Part of a small language model's weights: RMSNorm before each block.
MLP neurons of a small language model. Each row is named by its layer, matrix (up: input weights) and neuron, and shows model dimensions 208-271. Each number is 128 + 24 x the weight over its row's rms, rounded and kept within 0 to 255.
After each neuron's rows, "fires on" lists the tokens most often at its 100 highest values on Wikipedia text that the model never trained on.

L5.up1209 [145  88 123 123  99 150 155 146 164 118 114 116 144 134 122 104 118 111  90 152 144 165 153 140 143 158 157 168 111  95 151 186  98  99 152 105  82 130  78 144  98 141 143 110 131 138 123 126 129 144 140 144 110 133 139 154  99 144 147 110 130 123 188 160]
fires on: ";", " ", ".", "\n", ");"

L5.up1254 [159 173  76 156 121 113 106 173 138 119 132 138 119 147 134  86 152 119 126 140 137 125 137 110 138 119 143 107 148 113 163 139 111 135 123 172 166 138 108 134 147  95 100 194 139 155 146 149 160 130 134 149 174 149 147 116 100 153 146 109 130 167 136 121]
fires on: " l", "0", " p", " K", " k", " "

L2.up1110 [107  83 143 164 124 125 160 153 152  85 102 161 144 133 128 110 106 137  99 119 147 129 147 142 136 124 203 124 152  90 119 191 117 144 159 133 181 114 145 124 148 116 122 132 112 159 145 142 104 133 147 111 142 122 152 126 151 156 131 116 149 168 115 117]
fires on: " only", " is", " was", " "

L2.up746 [143 120  81 104 127 132 145 138 139 143 134 108  85 158 176 137 143 120 147  83 155 146 114 105 118 144 100 101 128 148 128 130  99 136 126 115 144 134 159 139 104  93 114 141 135 116 125 156 149 103 143 141 113 160 141  98 120  95 102 107 146 138 129 169]
fires on: "9", "7", "8", "0", "6"

L5.up1045 [152 131 110 134 121 115 138 121 179 118 125 134 159 107 139  98 115  77 136 158 122 161  95 146 106 136  89 123 120 121 179 169 126 117 128 143 165 107 111 127 121 130 105 137  90 144 153 141 155 125 162 102 142 133 160 176 125 164 145 104  81 102 159 112]
fires on: " "

L5.up1693 [188 120 138 141 152  96 157 122 126 115 139 179  97 144 102 130  92 129 131 134  81 173 109 130 123 149 129 101 137 154 125 137 142 135 116 150 151 135 147 155 138 185 130 119 163 135 135 126 132 155 118 115 152 108 119 167 131 103 154 106 110 110 154 147]
fires on: " on", " of", " f", "On"

L2.up1685 [148 160  88 154 133 138 138 131  73 128 139 143 140 150 104 128 146  95 150 163 135 116 168 127  97 131 122 136 135 110 132 110  96 131 108 109 168 118 132 167  97 120 185 106  89 125 155 144 118 126 159 129 140 188 127 144  98 128 159 115 158 160 113 105]
fires on: " and", " the", " a", " in", " by"

L5.up277 [169 130  77 165 137  68 116 143 113 121 157  74 176 120  81 140 151 109 109  91 142  83 118 127 155 130 140 152 113 162 132  88 106  98 122 111 111 132 140 139 134 157 112 132 105 166 136 142 161 157 138  78 130 161 101 136 176 116 137 158 125 136 115 125]
fires on: "2", "-S", "5", " sp", "s", "3"

L5.up118 [144 111 126 102 150 115 117 130 127 118 111 183 148 136 119 128 112  83 154 126 161  79 141  90 151 121 163 127 150 111 144  99 106 142 100 123 138 110 104  96  89 144 117 114 126 112 127 148 155 125 148 112 103 112 127 128 127 103 152 163 128 105 114 122]
fires on: " on", " under", " by", " with", " from", " through"

L2.up1109 [144 170 100 170 143 146 161 140 121 100 144 115 119 117 140 122 140 130 117 138  92 146 105 131 120 130 149 114 108 104 104 123 137 115 141 136 140 106 113 129 116 155 106  95 137 150 137 139 150 157 121 130 104 127 132 118 130 119  66 128 120 156 152 102]
fires on: " in", " of", " for", ",", " to", " "

L2.up846 [120 147 120 140 140 105 132 126 142 126 117 155 165 136 133 130 150 130 156 130 162 130  92 106  99 156 108 139 160 150 144 141 121  85  93 114 133 148 121 145 105 134 115 106 142  89 126 134 163 133 112 158 177 151 116 138  95  63 122 109 116 139 142 158]
fires on: " to", "–", ":", " of", " under", "-"

L2.up1268 [ 96 158 152 119 170  97 139 122 132 137 157 115 150 131 149 119 148  85 113  96 108  92 144 150 108 131 151 127 105 117 125 101 168 120 105 138 164 155 149 118 126 146 134  84 126 160 115  94 124 112 120  95 119 124 107  95 104 174 110 133 100 165 106 107]
fires on: " to", " of", " for", " on", " as", " by"

L5.up1680 [145 138 114 115 125 131 123 123 121 116  82 132 116 155 100 114 169 148 164 171 142 109 149 125 158 127 123 143 178 125 129 128 141 108 148  99 127 128 159 138 160 116 144 128 114 110 104  81  97 139 156 103 129 137 144 157 111 187 157 113 124 134 136 178]
fires on: "2", "1", " made", " "

L2.up406 [177 103 139 133 107 138  82 103 111 128 121 116 132 129 137 137 135  93 135 167 147 106 164 136 134 105 155 181 116 142 103 152  80 106 131 159 103 152 125 113  94 121 177 122  98 127 114 149 124 165 127 160 122 166 140 120 114 150 117  96 135 144  81 140]
fires on: " of", " by", " with", "\\", " and", " as"

L2.up1660 [144 130 108 182 159 121 113 102 103 114 140 115 169 140 138 123 175 101 143 134 161 128  96 123 115 107  76 153 122 124 124 128 153 122 151 154 165 118 150 158 118 169 132 156 125 185 103 114 155 135 132 156 115 136 114 140  63 139 119 111 109  75 186 134]
fires on: " ", "1", "ol", " |", "el"

L5.up647 [141 146  84 122 101 117 141 136 149 119 125  98 128 132 120 113 150 171 119 151 123 158 143 110 139 152 162 111 145 125 146  98 148  96  88 124 100 137 180 104 125 113 113 120 116 104  84 117  94  93 143  88 125 120 120 161 117 146  92 118  93 111  79 141]
fires on: " ", "1", "9", ".", "6", "0"

L2.up1466 [163 169 148  94 167 114 161 117 148 115 106  92 152 165 202 117 115 149 161 132 142 110 126 102 128 144 105 142 110 112 121 137 107 130 115 128 122 154 100 110 171 143 111 108 150 103 113 153 136 136 113 149 194 122 121 104 120 111 113 118 136 117 115 137]
fires on: " of", " ", " the", " known"

L5.up1560 [120 151 146 137 115 119 133  72 115 128 136 109 124 126 127 118 154 132 117 120 128 123 125 132 165 137 165  91 135 107 124 112 121 153 159 129  94 165 131  90  92 115 104 126 157 137 123 126 103 156 128 117 163 133 143 106 154 119 174 111 126 152 160 142]
fires on: " |", " the", ",", "-", " of"

L2.up562 [121 138 174  94 122 130 113 145 146 103 127 127 128  91 112 155 128 182 161  77 146 133 101 171 126 127 125 122 107  99 145 138 165 126 156 101 128 140 122 135  90 190  78 109 140  89 103  81 145  93  81 130 144 145 146 120 119 157 141 150 127 140 141 142]
fires on: "0", " million", " most", "1", "5"

L5.up1514 [118 101 138 113 144 151 105 138 148 119  88 182 131  97  70  73 110 141 103  95 146 177 139 143  98 128 143 148 112 117  94 124 153  77 119 133  91 123  84 118 129 116 121 151 107 159 111  86  98 114  97 111 167 163 164 145 105 138  77 196 120  99 100 163]
fires on: " ", "1", "9", "0", "2"

L2.up576 [147 107 130 140 115 177 145 135 176 100 135 114 145 111 119 117 129 104 119 139 109 129 158 168 175 133  91 109 123 125 119 157 110  91  99 112 115 123 121 140 112  95 145 130 124 149 145 166  59 121 137 148 107 138 122 163 155 121 185 130 139 129 126  77]
fires on: "-", " "

L2.up695 [128 125 133 118 185 130 133 134 178 160 140 137 131 132 159 121 122 131 108 149 121 140 108 138 111  79 138  98 166 135 154  85 140 135  70 125 117 194 149 107 119 117 187 123 112 143 155 157 133 112 100  91 167 100 133 174 138 114 132 106 119 141 152 129]
fires on: " |", " —", " ", "up"

L5.up218 [129  93 116  88 140 122 153 111  99 121 171 106 144 107 115 117 122 134 104 114 152 115 135 156 153 123 110 157 156 113 114 196 154 122 110 103 143 165 113 160 120  88 138 128 142 161 106 144 108 131 144 110 111 132  98 105 144 128 121  87 147 155 142 120]
fires on: " were", " as", " be", " was", " been"

L5.up846 [152 131 114 156  86 162 135 152 146 134 134 121 107 151  90 102 119 151 138 151 128 144 112 117 113 148 147  95 102 123 141 115 162 135 141 124  90 125 109 138 161 158 103 142 152 153 152 146 126 142 135 139 138 127  89 113 140 112 110 147 188 164 148 105]
fires on: "0", ",", " ", " than"

L5.up26 [132 133 109 121  95 146  99 144 130 108 103 173 159 107 159 145  85 100 117  75 128  89 137 134  90 139 140 111 150 156 117 129 106 116 129 102 125 119 117 120 122 133 129  87 117 170  71 155 111 109 107 132 135 102 151 129 163 126 123 141 141 133 125 160]
fires on: "1", " one", " each", " every"

L2.up790 [138 124 147 108 143 108 142 149  97 165 147 140 161 155 129  92 147 122 152 149 136 125 130 122 113 171 132 148 124 124 159 150 110 144 131 127  84 201 162 109 125 139 162 113 126 137  91 152 126 141 113 115 111  70 105 102 132 138 162  82 158  97 120 134]
fires on: " ", " addition", "m", "j", ".e", "1"

L2.up1360 [141 180 144  99  83 130 139 136 115 111 106 172 134 155 139 121 126 123  90 100 126 158 116 174 123 126 105 119  99  68 131  88 120 133 170 135 149 138 100 141 130 164 144 138 117 176 142 113 157 138 105 112 140 138 132 101 124 120 145 135 141 138 112 131]
fires on: "0", "4", "2", "1", "3"

L2.up1314 [140 119 162 157 135 122 119 135  97 122 152 162 129 176 159 174 161 132 105  66 133  95 115 109  77 150 137 131 134 137 113 112 158 108 149 118 102 165 163 161 123 173 116 145 100 124 104 150 125 158 152 146 104 137 168 190 133  89 152 114 132 147  78 149]
fires on: " the", " this", " these", " any", ":", " some"

L2.up1720 [121 139 128 102 128 150 108 150 144 131  88 122 152 118  88 123 150  72 135 116 139 156 138 175  94  83 135 139 156 137 148 114 139 173 106 100 112 145 110  83 119 170 146 168 104 136 105 127 129  86 123 144 131 137 131 163 116 120 108 126 128 153 119 129]
fires on: " |", "r", " ", "il", "iv", "y"

L5.up427 [125 171  97 114 121  85 145 119 123 157  92 105 152 153 117 141 103 179 127 166 122 126 111 119 161 167  96  86  93 122 145 131 109 140 116 126 157 153 172 131 146 122 143 180 129 149 159 149 148  85  98 127 121 118 194 103 149 135 116 103 110 164 140 153]
fires on: " ", "0", "1", "2"

L5.up1600 [136 132 170 121 125 154  83 141 147 102 103 123 122 161 100 114 119 141 130 130 150 138 142  84 155 141 189 135  82  98 129 120  85 121  99  97  65  92 155  96 124 125 122 184 126 127 152 136 174 136 110 155 142 143 131 138 119 109 125 116 125 114 111 137]
fires on: "1", " er"

L5.up1158 [149 149 113 145 138 138 103 123 115 126 126 143  98 110 122 111 119 155 136 141 144 128 129 144  72 121 128 126 114 150 158 189 150 142 105 155 122 157 112 139  99 147 179 171 164 138 148 132 130  79 120 143 129 106 129 121  93 139 124 102 133 174 113 118]
fires on: "0", "9", "1", "8", "6", "5"

L5.up339 [155 152 135 118 114 123 133 122 100 126 165 141 129 125 123 158 165 110  83 117 114 153 116 155 144 132 115 122 174 118 121 137 167 138  92 121 141 110 126 124 155 124 117 151  58 113 147 153  93 164 142 109 138 173 106 168 111 129  85 124 147 136 163 142]
fires on: " ", ":", "°", "-", "–", "′"

L2.up589 [120 134 112 141 121 121 190 109 147 127 127 133 167 146 121 143 136 155  72 164 144 133 147  87 114 106 171 136 152 135 147 134 132 117  76 110 168 142  82  95 163  48 120 135 162 124 163 170 104 101 182 107 113 130 140 121 123 128 142 145 121 163 132 119]
fires on: " a", " the", " is", " was", " of", " family"

L2.up1448 [103 107 101 148 140  99 148 154 143  78 138 129 122 115 147 116  88 170 129 128 163  99 138 112 137 140 121 148 123 101  94 139 146  95  98 128 140 125 115 115 123 170 111 120 116 159 139 136 153 119 143 106 145 131 120 105 138  97 100 103 124 102 150 133]
fires on: "–", " and", "-", " –", " to"

L5.up1775 [115 110 157 139 130 121 122 107 120 131 143  97  96 147 151 142 119 137 120 152 133 129 108 156 170 122 120 108 118 167 116 162 125 160 128 116 128 128 145 123 162 127 111 113 108 114 116 194 111 101 129 149 127 134 154 142 136 162 128 114 164  81 136 152]
fires on: " as", ":", " (", "9", " m", "′"

L2.up689 [145 106  93 113 105 146 123 123 107  98 122 109 136 127 135 148 113 144 125 110  92 163 123 148 108 115 137 155 117 107 140 162 117 159 110 149 156 121 149 158 117 125  95 163 112  92 109 126 118 128 105 159 151 160 141 139 160  98  79 104 145 137 119 135]
fires on: " the", " A", " a", " her"

L5.up1251 [149 139 121  33 111 109 106 135 146 125 107 143 129 128 118 132  85 187 100 131 138 151 120 115 127 153 114 148 169 127 102 164 153 108 148  95 150 114 113 131 157 145 145 134 125 162 134 105 147 129 190 138 147 130 158 152 170 154 131  98 160 140 138 111]
fires on: " in", "In", " of", " In", " to", " By"

L2.up1296 [129 145 142 112 110 113 144 140 114  67 162  89 149 142 127 137 128 107  98 100 167 152 129 126 144 133 179 186 121 107 100  96 145 116 117 155 154 165 100 153 114 116 143 131 163 167  86 113 107 171 121 121 114 154 127 132 153 189 144 113 118 159 101 107]
fires on: " of", " by", " which", " what", " how", " to"

L2.up1141 [146 157 137 111  97 109 157 115 144  87  87 122 115 115  99  77 114 109  86 135 118 137 169 172 141 128 118  85 121 122 116 156 108 109 155 116 134 109 158  97 127 118 189 171 136 161 145 167  91 110 124  86  92 130  90 116 139 105 138 125 123 141 115 126]
fires on: "-"

L5.up501 [122 112  99 147 131 108  61 140 128  91 109 122 152 128 112 138 112 109 119 106 142  85 131  41  87 134 114 122 147 121 142 154 145 148  89  95 123 121 173 110 135 162 143 113 141 131  93  73 140 109 165 124 144 114 135 142 118 133 122 133 143 153 126 114]
fires on: " Al", ".", " just", " only", "ch", "ent"

L2.up375 [130 135 143 168 126 170 100 123 144 115  82  89 111 170 125 130 120 173 131 148 122 109 126 114 153 108 122 162 106 156 152  97 127 144 116 109 151 119 144 127 164 158  61 138 104 136 149 136 105 119  97 124 143 156  80 131 149 113 120 133 157 137 110 105]
fires on: ".\n\n", ".", "-", ".\"\n\n", "\".\n\n", "|"

L2.up961 [156 112 146 124 123  71 144  69 104 128 138 143 152 125  99 114  86 105 116 148 146 103 111 150 140 135 127 113 172  87 144 135 163 109 100 135  71 150 110 134 107 129 110 108  96  98 104 164 111 133 171  93 103 144 114 121  98 107 139 133 108  97  98 149]
fires on: " on"

L2.up1148 [146 151 139 126 115 119 130 117 135 122 113  95 120 127 118 129 126 156 115 141 114 115 123 122 145 123 122 113 119 140 135  94 136 170 136 162 145 134  98  99 124 103 121 148  86 121 152 102 116 101 139 100 152 135 115 158 126 115 156 134 128 108 104 130]
fires on: ".\n\n", ".", "|", " a"

L2.up1533 [114 100  83  93 123 132 184 129 115 118 180 136  99 145 155 123 137 103 161 120 102 153 140 104 104 109 103 115 125 123 103 131 154 167 101 174 126 178 153 133 134 140 166 122 169 119 126 139 136  69 133 126 104 119 164 112 104 154  85 137 146 169 137 141]
fires on: "8", "9", "1", "0", "6", "7"

L2.up237 [ 59 112 134 132  75 122 105  92 111 121 122 137  83 118  78 149 114 125 106  97 153 141 193 113 122 118 135 108 109 109 115  90 155 104 153 143  84 118 121 115 106 139  99 108  98 111  83 129 100 129  90 112 131 144 155 149 146 116 138 101 128 147 139  92]
fires on: " |", ",", " and", " including", "6"

L5.up1606 [126 139 136 151 137 117 197 114  98  77 144 146 124  95 122 164 127  80  87 109  93 171  61 150  99 129 100 120 133 122 111 121  83 109 110 117 144 119  85 140 137 153 120 129 115 128 125 144 118 124 110 166 109 134 115 112 128 129 111 169 157 110 132 165]
fires on: " |", ";", ":", "===", "-"

L5.up425 [106 167 147 116 129 150  97 152 178 113 106 151 103 116 138 111 108 103 116  98 126 134 119 130 112 157 101 151  95 128 109 155 138 113 114 115  84 146 141 109 100 126 102 166 155 122 106 127 135 106  99 129 107 105 172 163 165 154 113 103  85  89 147 152]
fires on: "1"

L5.up37 [116 167 147 123 164 115 155 118 135 137 125 110 127 150 117 128 180 128 145 103 141 126 113 106 170 143 132 166 151 145 123 144 141 116 161 101 171  97 153 106 145 100 109 120 184  92 131 156 122  92 101 109 110 122 134 119 106 129 131  72 116 132 106 110]
fires on: "1", "9", " ", "6", "8"

L2.up490 [ 85 114 117  85 141 126 117 139  97 135 135 139 124 145 149 123  96 151 137 115 105 128 129 127 129 142 107 112 149 156 122 135 154 162 124 140 164 138 107 143 105 125 101 129 136 132 156 132  94  71 133 134 107 155 114 169 141 183 146 127 132 141 110 136]
fires on: "5", "6", "1", "7", "4", "3"

L2.up1049 [ 96 158 152 112 101 156 116 135 146 152 177 130 105 146 125 142  88 122 136 125 123 126 108  90  65 160  84 143 115 123  82 108 124 143 120 113 132 155 108 132 105 149  88  92 103 125  85 116 165 157 151 132 122 150 151 139 109  88 134 100 114 133  99 197]
fires on: " |", ":", "a", "1", " of", " Candidate"

L2.up885 [146 136 156 131 135 124 140 146 120 126 146 133 147 161 143  92 153 153 126  88 142  94 120 119 105 116 152 139 126 137 153 143 180 160 143 119 123 111 130 126 121 120 114 139 149 159 181 120 153 133 155 140 133 141  95 142 152 132 126 147 120 105 152 129]
fires on: "–", "-", ",", "U", ".", " |"

L5.up423 [121 119  93 115 148 147 145 143 157  91 152  79 138 113 152 120 154 114 114 160 125 138 117 126 124 102 147 117 129 102 131 110 112 168  72 140  90 136 157 107 107 111 151 144 140 148 107 120 135  87 148 151 103 136 133 161 105  88  74  84  97 134 137 159]
fires on: " ", "0", " album", ",", " (", " series"

L2.up260 [189 114 123 113 129 102 116 157 122 131 104  98 133 151 141 158 102 142 123 119 147 177 145 156 124 149 112 128 137 127 151 173 124 151 118 134 138 134 103 133 116 142 133 104 138 105  92 135 123 153 172 138 151 136 109  94 127 125 128  81 127 151  96  51]
fires on: " of", " the", " a", " in", " for", ":"

L2.up1562 [129 111  86 168 135 118  93 150 121 107 142 121 148 157 132 128 136 112  85 119 132 102 149 112 115 101 144 130  99 127 153 124 114 113 138  85 169 108  64 111  99 102 163 104 119 125 161 137 112 139 107 129 159 109 130 140 119 128 139  75 104  84 125 133]
fires on: " sub", " Sub", " inter", " Pre", " Inter", " Ab"

L2.up417 [177 116 149 130 141  92 129 136 132 129 142 180 107 155 175 127 121 140 137 149 111 126 115 113 143 156 156 139 121 163 142 132 103 138 122 168 118 114 122 101 147 161 118 103  82 136 148 112 127 102 109 138 127 139  88 148 124 160 160 140  99 116 114 154]
fires on: ".\n\n", "\n\n", ".\"\n\n", "\".\n\n"

L2.up1703 [124  99 139 137  99 124 118 158 100 158 163 136 153 158 142 160  91 102 108 175 120 112 101 152 163 155 117 116 143 150 151 162 104 163 158 113 133 163 111 111 140 107 105 150  95 105 115 116  74 148 154 119 117  90 127 131 138 152 120 116 143 121 136 163]
fires on: "5", "7", "9", ":", "0", "6"

L2.up595 [124 129 150  88 183 115 122 133 179 123 164  98 113 131 101  78 141 143 108 142 100 143 159 124 110 128 143 133 121 155 110 109 159 126 153 113 127 130 156 132 122 160 173 113 176 170 130 138  51 166 144 102 117 127  88 146 149  93 129 122 128 110 135 108]
fires on: " South", " North", "-", " south", " West", " north"

L2.up744 [193 138 118 129 108 121 137 136 149 146 141 125 138 157 102 147 133 121 152 114  94 152 102 129 134 144 170 152 142 150 160 157 123 120 120 144 149 118 132 130 176 119  80 142 100 136  99 109  90  79  85 168 136 109  97 154 149 145 132 167 105 139 101 107]
fires on: ".\n\n", "|", "-", "\".\n\n"

L2.up243 [114 106 114 125 166 108 144 128 156 113 170 138 122 140 134 126 120 162  80 120  99 129 128 133 126 135 166 140 157 113 140 150 133 141 135  86 116 110 141 174 158  81 104 142 130 146 119 173 118 143 151  87 127 129 146 137 141  95 136  99 185 146 138 137]
fires on: " be", " is", " become", " as", " was", "'s"

L5.up442 [ 91 126 111 116 138 116 120 168 125 114 113 111 150 154 131  79  98 110 151  84 131 103 104  97  99 164 139 133 117 124 129  97 132 128 135 104 139 132  82 145  82 146 104 162 126 145 122  94 129  96 111 149 119 159 136 147 138 145 105 103 143  90 151 133]
fires on: "1", "2"

L5.up1174 [140 102 137 103  94 121 117  99 127 107 104 154 147 125 116 145 121 144 125 103 143 120 122 168 138 141 129  88 138 124 128 118 111 148 148 167 150 132 158 105 123  91 142 127 104 146  96 155 160 140 138  97 171 119 125 120 119 122 130 119 127 120 148 131]
fires on: " the", " |", " The"

L2.up1464 [154 129 102 182 167 110 119 107 138 105 158  92 170 110  93 125 108 111 158 135 115 135  84 151 112 137  91 112 106 163 129 172 121  87 145 151 143 136 119 125  98 162 113 119 102 142 111 111 157 109 150 118 131 126 125 135 102 162 109 123  96 146  89 108]
fires on: " ", ":", "2", " of", "born", "."

L2.up242 [151 128 105 137 162  83 189 118 128 176 137 117 148 140 152 124 114 154 122  90 127 141 132 109 124 124 146 122  95 165 133 108 175  72  61  94 102 127 132 154 122 135 126 130 121 142 147 118 147 141 145 148 140 164 131 186 115 114 112 118 134 156 122 156]
fires on: "2", " of", "3"

L2.up806 [103 136 120 119 132  96  90  95 126 158  76  90 137 171 118  86 107 115 122 130 132 165 127 141 142 157 104 127  98 171 156 112 171 144 123 106 134 134 108 116 136 146  98 110 163 163 170 135 122 113 126 172 142 127 119 120 110 124 150 119 135 126 133 140]
fires on: " Team", " team", " Their", " their", "eu"

L2.up1734 [162 130 140 138 182 151 112 128 124 168 162 150 155  87 168 114 107 135 146  86 154 130  99 103 121 169 151  97 109  92 113 100 130  98 117 125 117 135 157  83 194 141 124 121 124 138 105  91 148 134 107 156 129 101 150 183 159  90 148 137 145 144 130 158]
fires on: " also", " the", " these", " |\n", "'s"

L5.up957 [151 127 116 123 175 117 171 167 142 130 102 169 135 166 112  96 109 111 131  93 117 132 125 122 125 145 144 128 111  95 134 164 122 122  83 139 101 135 125 138 109 119 128 104 120 127 136 111 152 159 161 136 164 118  95 106 153 107 115  97 146 112 145 114]
fires on: " at", " in", " for", " with", " to", " on"

L2.up974 [155  85 150 142 134 100 125 133 160 169 119 108  94 108 120 149 108  62 160 132 127 155  94 107 142  91 136 146 114 162 128 126 143 130 151 152 165 104 105  99 192 125  76 142 107 180 146 122 104 136 127 154 122 131  91 128 138 160 132 107 134 113 129 124]
fires on: ".\n\n", ".", "-"

L5.up1476 [127 143  94 156 125  99 123 134  90 135 125 106 136 170 105 129 183 134  99 137 106 110  63 113 140 143 164 134 128 127 109  95 145 107 141 137 123 154 139 132 112 113 121 146 122 135 116 115 192 109 170 137 151 163  99  63 121 151 112 113 144 128 131 119]
fires on: "2", "0", ".", "1", "5", "7"

L2.up254 [164 110 130  90  93 141 166 136 115 104 148 150 114 155 130 130 128 103 124  87 109 117 138 120 164 135 118 131  81 151 132  99 123 105 135 164 126 120 131 135 149 157 159 124 160 120 135 141 133 101 130 111 104 156 124 162  98 156 124 124 138 141 137 138]
fires on: ",", "6", "0", "5", "1", "9"

L5.up1175 [164 154 145 129 141  77 150 128 113 135 166 101 179 140 106 120 174 138 133 148 131 167  85 105 150 146  89 115 122 134 157 121  99 147 161 148 150 152 161 156 152 105 133 124 129  81  90 142 120 152  98  77 133 143 172 104 103 104 131  71 155 126 106 135]
fires on: " R", "1", " (", " "

L2.up707 [149 135  90 137  66 112 114  89 125 114 119 147 166 122 108 113 166 108 135 155 151 120 134 112 141 132 117 136 141 115 181 110 119 151 118 136 115 135 156 132 129  65 103 149 140 182 128 122 134 121 117 103 167 129 134 148 120 111 104 108 173 115  96 118]
fires on: " the", " |", " a", " The"

L2.up321 [127 157  77 135 142 117 174 120 113 117  98  91 117 151 100 118 116  85 105 111 133 137 150 118 124 162 130 151 128 127 108 140 130 116 113 184 178 153 161 124  93 131 159 108 148 122 116 132 109 179 184 113 159 143 105 113 127 149 133 120  97 124 144 128]
fires on: " ", " to", " –", " of", ":"

L2.up1667 [142 145 143 136 133 133 150 154 112 132 120 149 127 149 113 140 126 127 103 177 144 139  93 104  87 124  89 115 137 131 107 140 121 135  90 100 197 141  85 133 120 122 127 108 168 111 119 142 137 145 132 136 146 157 105 114 105 165 159 108 131 124 127 135]
fires on: "–", "-", " home", "om", " such", "ro"

L2.up839 [ 97 125 128 114 124 103 114 160 116 118 132 125 129 186 113 118 134 177 147 140 109 127  96 152 150 138  87 115 151 130 109 120 172 138 142 124 129  81 100 109 113 143  97 126 110 110 162 129 174  80 160 114 102 132 105 153 175  82  85 131 127  98 104 157]
fires on: " and", "/", "–", ",", " or", "1"

L2.up309 [131 192 135 168 121 150 167 143 162 189 143 128  85 117 111 110  88 149 127 151 102 139 117 121 109  97 148 141 125 104 149 130 137 106 102 178 155 157  98  86 127  68  89 136  85 107 169  98 167 105  92 134 138 111 121 130 119 122 130 133 121 117  99 126]
fires on: ".\n\n", ".", " to", " ", "-"

L5.up1785 [103 136 121 105 123 117 129 137  99 130 102 132  85 163 129 128 121 177 152 122 145 187 127 146 160 165 107 142 102 110 154  80 153 170 157 123 161 101 122 104 107 114 101 120 149 143 130 109 150 143 108 123  99 117 146  94 158 179 135 110 130 164  98 126]
fires on: " No", " c", "1", "4", "3", "2"

L2.up382 [154 145  97 155 188 122 123 112 109 145 171 117  48 145 127 132 166 107 147 109 136 110 135  85 125 104 148 115 120  87 115 143 147  93 155 130 126 125 119 115 126 184 118 130 143 154 131 152 110 135 117 147 150 106 115  99 187 124 148 181 156 146 164  74]
fires on: " and", ",", "0"

L2.up702 [152 112 141 121 117 185 129 135 147 144 133 120 161 145 158 124 144 131 114 154  99 136 121 158 141 105 151 116 126 149 113 171 152 153 128 131 156 161 122  95 109 112  97  80  95 142 127 128  93 121  92 150 125 110  60 150 179 156 107 145 148 139 134  65]
fires on: ".\n\n", "==", "-"

L5.up179 [139 129  88 124 100 133 171 145 110 102 144 122 125 140  73 122 101  60 111 131  93 133 138 108 105  96  81 113 107  90 101 125  98 135 150 137 140 180  93 171 116 163 137 182  98 124 182 116 150 110 160 109 149 126 146 127 129  79 124 123  66  96 139  94]
fires on: " ", "2", "1"